MLP neurons of a small language model. Each row is named by its layer, matrix (up: input weights) and neuron, and shows model dimensions 48-143. Each number is 128 + 24 x the weight over its row's rms, rounded and kept within 0 to 255. Numbers have three digits each.
Before each neuron's rows, "fires on" lists the tokens most often at its 100 highest values on Wikipedia text that the model never trained on; "fires after" lists the tokens most often just before its 100 highest values on Wikipedia text that the model never trained on.

fires on: "\n"
fires after: " |", "---|---|---|---|", "==", "===", " ==", " ==="
L5.up202:099082135112128134129140083141132116109119100131124154126121089114176144127098107138146135127104185107154121107129114132102123136169141151155101161130091116111132101125129134117102086088164144102157151099120119144118087131105127144159084146165114142138129131169110127117121129140110142147

fires on: "al", "'", "/", " |", "ul"
fires after: " ", "]", "'", " |"
L5.up733:145130086194100147131139139166145109170156145122125119129102075117146124101097145146096123133105134118135099151116127138148122114151138104133135164137154137120102086119119169130157143108103136141116148116095136134112140147103115147095088135136087084113117159130150156150140146097088131155

fires on: "2", "3", "0", "4", "5", "1"
fires after: "1", "2", "6", "4", "3", "0"
L2.up380:113146112126129092131150162137109127157093119136143128124119135132120086106149120128142135157127129180147121142079181104134130139090141105118114150121110117150118135096106104141169114072164167142160119160109130093104105117127121078141121121124092138121181106136079118137147148184140155142

fires on: "===", "==", "2", "===="
fires after: "\n", " ("
L2.up89:100088083162153098134122110136156129111197173127144127160146121148152128119117153113165128138146094160158131122138122171127119130115123098110140127158092155149163144142111154093131112101094153080150170139138099144108155153111139102143145175121131118124151095097097149125124095098126145102

fires on: "\n", ":", " Website", " code"
fires after: "\n", "-", " ("
L4.up676:106160106118114122107128126100101176142154123125150145090096153170131148162103129101107148184134117097132133098124174149116152114099137117120166098096089112136148076148154124109107156133125128083117118130136131097077120092097133111116121119113142113152121158075131144100111121182120155156

fires on: "=", ".", " China", " Kong", " York"
fires after: "\n", " U", " Hong", " New", " Ma"
L2.up12:110134134155108146129114121113152156118139171062062149106175184143089131124087096159125137112146117092092115105086142082128129128119137139098115153148196105132100143150150130115115151122138126123177172141120092123117099162132126139141127098136110143127115097135091112133104116123123097114

fires on: "0", "4", "7", "5", "6", "9"
fires after: "0", "7", "9", "4", "6"
L4.up56:121103133139127060134122165148117125149129162130092133115141127187133101121166165138115085144099087149125167133135168105106112085142168115133165123134118100122163121123079142108125122114159162140127076177171115138087154130106099123114138128107138132104146109138105122115089137155146132127

fires on: "8", "2", "0", "7", "6", "1"
fires after: "1"
L4.up189:116174173115113137149159144152138158144099162108109128090098122142108121128119096141127181140154147130121104153080177155127140143081103143093119137076111128108133116145114095099193126153130148126150160156100091116163119111107192152132141125109115137090118101117107135116135159129129116115

fires on: "1", "2", ":"
fires after: "1", "2", "4", "9", "8", "°"
L2.up105:159134083105114076107177155193178144110150099164173103118143109134117108142117115125120159115145115143142151123093127157095123130106170158140110151092125125108138138122138168112142136125159155119125138131116107120125117130128130098126140131121115144171123086132089134171132159094128162124

fires on: "0", "1", "9", " ", "4", "3"
fires after: "0", "9", "3", "6", "1", "5"
L4.up29:153100109124100115145095105115140132147110185100115107129124158134135120127118132176102102165144123141149114101086131120162132114129141123148126144086125107145128147141130116138114125145154108109152101106145103099076117120104149145154186129111103140128110099139111152140113130168146121185

fires on: "\n", " These", " this"
fires after: ".", ",", ")."
L4.up340:100086126152108155112144126134113120125137125127115078077127147158114113103140099138142165097160131176174156078139141122153140110117147148096117153149140115136134172157110105147118130081142119091107091086105146184137130153151146120149089130096195144168119133104111135135138146100127128112

fires on: "9", "-", " and", " ", " Force"
fires after: "1", "\n", ",", " Air"
L8.up114:162096107098112100126121095127142102148120154090124096137112130116106135131162125122114084108124172082161128138116135133080144126162104172135115149135131101128137135170130071143146135072124163102131153151156130120071091110113118127108108134118128109156131155154133155112141122117147143129

fires on: "1", " ", "″", "2", ":", " April"
fires after: "′", " on", " ", " Released", "On", "2"
L2.up507:118121131093109134151151132156159079114094082127119115088126118107145157120169121118145131093160105144132137148155120127143123111156139148099101128094125097164146135118130134098133140145144150164126182075158172167110121153113143113142142137155112161138151141116061128129107121133101129113

fires on: "8", "6", "1", "5", "7", " re"
fires after: "9", "0"
L8.up7:099153169123112114139115136144125171122146115116155145105164154157082132128132125145099150159133143120135088106099123125148121136149103093151129108111122103124113155135078155126132107120135159127142185075141125164132145134127173145140151145168135123152116109112118129084154145134113127152

fires on: "\n", "^{"
fires after: ".", " |", ":"
L5.up637:143126139147122119110125146118075149136131111139106131125174131138151139117148129092178092149104172131113114112092098136105132146131133136132147107163117092114137169092134175163102134125151129114113138124151128155094127140105135140189098086114170160181137145138134144127086135152110182148

fires on: "1", "5", "8", "7", "t", "p"
fires after: "3", "2", "4", "5", " di", " at"
L5.up115:133110115168158113169146123176159092159103148116150086118133134100113113061131108133132117119110110119165089144128122089142137126126114129108103148115127101141153114154099127111099147146158151078152134140116150116101108117117121162144159173160118142160177129098138124125123147140128112123

fires on: " ", " Votes", " medal", "-"
fires after: "-", "|", " |", " Gold", "\n"
L4.up318:112123138141146101122098145143131137120103122093109102130165162172099153129131153137124128135143146103136156085165148167120171138146152118165140126115122113115113140151140160120156098104158117106124132130132082109122077151130138124119119191123123136158142153140114158144129126116138146131

fires on: " "
fires after: " |", ";", ","
L8.up436:163119119096129145120123121131141132106136129127124161090181149125141125141136163094130097145113091139142126133124115126120132123128085123149093129109103111084099102143112107101161124154151137129122128137126121145073138113142137114104140123126114139131177132145153166143109127110098119147

fires on: "\n", "==", "s", " =="
fires after: ".", ").", " listing", ")", ".\""
L2.up706:112078152115124127139114131183119142136128122152105149109136101128162138128129097131103144135145165132152098148105119129136106107131153103125094112174151090150164155108131109153112104144142133130143139108114141112139157082109144120144139102124135131178144144134127133133101149119145145165

fires on: "\n", " |", " Win"
fires after: ".", "|", "\".", ".\""
L2.up563:171127130118111122158105184165117129108108175094099112127129124174180145132079146088148157113113122161132104107144120112142177156131155143141126100105129123112115123122122159127131135124150117117119088111146139128170137133118110157134103099098155131177126181093124169160115128144113124132

fires on: "0", "4", "3", "2", "5", "8"
fires after: "1", "0", "2", "3"
L5.up87:148157150101110126120139170159123174139133118102136094105155117142152106140124115161151161145138125126138133108097133121146094160076111145132138080108146097095166108126098151141125129115120149175108128134148108125132118151092177133117142158137099131118152094135133152129085091153114131137

fires on: "0", "7", "3", "1", "8", "6"
fires after: "9", "8", "1", "7", "6", "0"
L8.up642:156113119168105109167119157135131114091142152160157124135116075126148128140117162160131096155112172140184107164110136123119088133109151149118140106117144101125127113140078134113122116113177148107135164121115095163124120099134142136116092135115123124134104142111110170095114155120116155163

fires on: "\n", ","
fires after: "==", " ==", "8", "==="
L2.up279:123121102141088129105134113143130142148115126154129104104099112116095188125101122110153154128135119112114086143138164109117077125114146150157103169165134099159127147122167112123070120083159120155147115125137089106132095167098152165133133106086152123138142108119146166141157135124143158153

fires on: "\n", "===", " (", " Website"
fires after: "\n", "-", "2"
L4.up400:128144115137115113140112118169157106108162103153121148105083097136154139184139099125129093143135137124167122088097167150106122124123172115097137140112100096127106124156125128112109129112122121115144168149163143077082134136134111139139150185072148146129128104125134137080120109186092132130

fires on: "\n"
fires after: " |", "\n"
L5.up564:130197108163093119123108148147168124099116133132120132109125143125094150143128109165145129111154137170105123134112154107094118087132160126094135149161110161099132120127139127117120099130109122135110179126141172128123103147138158137109110119144096206123079169085111160113120132141131152125

fires on: "\n", "r", " |", "st", "9", "end"
fires after: " |", "|---|---|---|", "-", "1", " Score", "d"
L4.up343:111155141126127094145108135117104106097060134144116122159142118158100126073120138115166116137114171135120110118148142142118125135135117112163152101115112079110124118101064111164092165148128121066141104147134116125112125092114192122120124133154134150109144157152177122146112141175101093105

fires on: "th", ",", " |", "nd"
fires after: "9", "4", "8", "5", "7"
L2.up424:102125106124111120131169137196138112101118137142176135148083135126120169155134109110116115134097128104140133134092121118145111113123123139159143091100132122114135132147147128143149123100098104124087118124087133137092179124130111131104131098141157139111131085109144089162139118163105156154

fires on: "\n"
fires after: ".", ")."
L5.up491:159121108125123106148116122133113131147105118098161120104123139143119147102060087144115123158121111124104154156157134112128127123131110113111090173146132120118148148115114134134135126082095114058124169109150159129126117143135104144103122108144128122142126171127111160114192134158111150159

fires on: "\n", " ", " |"
fires after: " |", " "
L4.up582:117091116113103107132139094106145121121136133168118135136143087131130176125055109115176118153099176117110107148100126113097096081142130163125114161125126132119148135121123140109101122124139132144152152097106128168147104095096125127149098156117108155146125100129145101106102103145105148106

fires on: "1", "0", "2", "3", "6", "5"
fires after: " ", "2", "5", " (", "1", "0"
L8.up765:134134059110127099158152095145133143084144132185107141117135150155127156087161119165140146111136132143135124148093160155102118132136108093122113127108142104147140147133124137116113110139138140136132159189156098120097148116092133146146137156110091114101147107067130146118097141126159123157

fires on: "M", "C", " C", " M", "B", "p"
fires after: "\n", " (", " \"", "-", " |", ","
L8.up352:108159132102177079191122124084141163123121160116146146125137146117156139128130120149099137140112144139162125142131158131118079085143116104121139135157092121153170119103141109137129139107151146101126150131109144139110118173129129157139155118137170145128141085134188099069139151042148116105

fires on: "\n", ":", "or", "9"
fires after: "\n", "==", " a", " ==", "1"
L4.up28:100139118170091105112144157122190127127135140095161160142086134081140174061135161129185141125146112142124118184145082107120124133166148140078136159146153115135135087102141093150135090127109135130130122091148131128099115127090134130122158118143170142163107144104117162116130139160076136141

fires on: " ", " (", " |", "1", "/", " +"
fires after: " |", " ", "5", "3", ")", "1"
L5.up748:110118112154129115143126169122136126146129165116088092083154144118091140127136116125093133129141165134126092090104106168102118124118117114123119113120153135183111134156170136096131146096117166124111173142123158139118119145121116130099123160120097134127097131112147139078103144149114116148

fires on: " |", "8", "–", " ", "3", "ir"
fires after: "1", "0", "8", " |", "%"
L2.up284:125140114129136095182127081135160115134104134105159126107132117084092141122113114138122131124117169143107100141091091160091126138106178151103128135186187111166105146171146147132156137153181090126136135134119122154166083108144146145127126161123102137112102111125136146129107123144124115160

fires on: "5", ".", "4", "2", "3", "8"
fires after: "9", "8", "7", "6", "4"
L8.up216:120119119139123133190132116098157138147143096124126158137133107110134155127161122094140093100165135103142159180098106129104127148125130077096126147134157104114131116159123167128131138160130152161148152110131133107121116072137147122133150162119132114094147119132117132140116129102072140116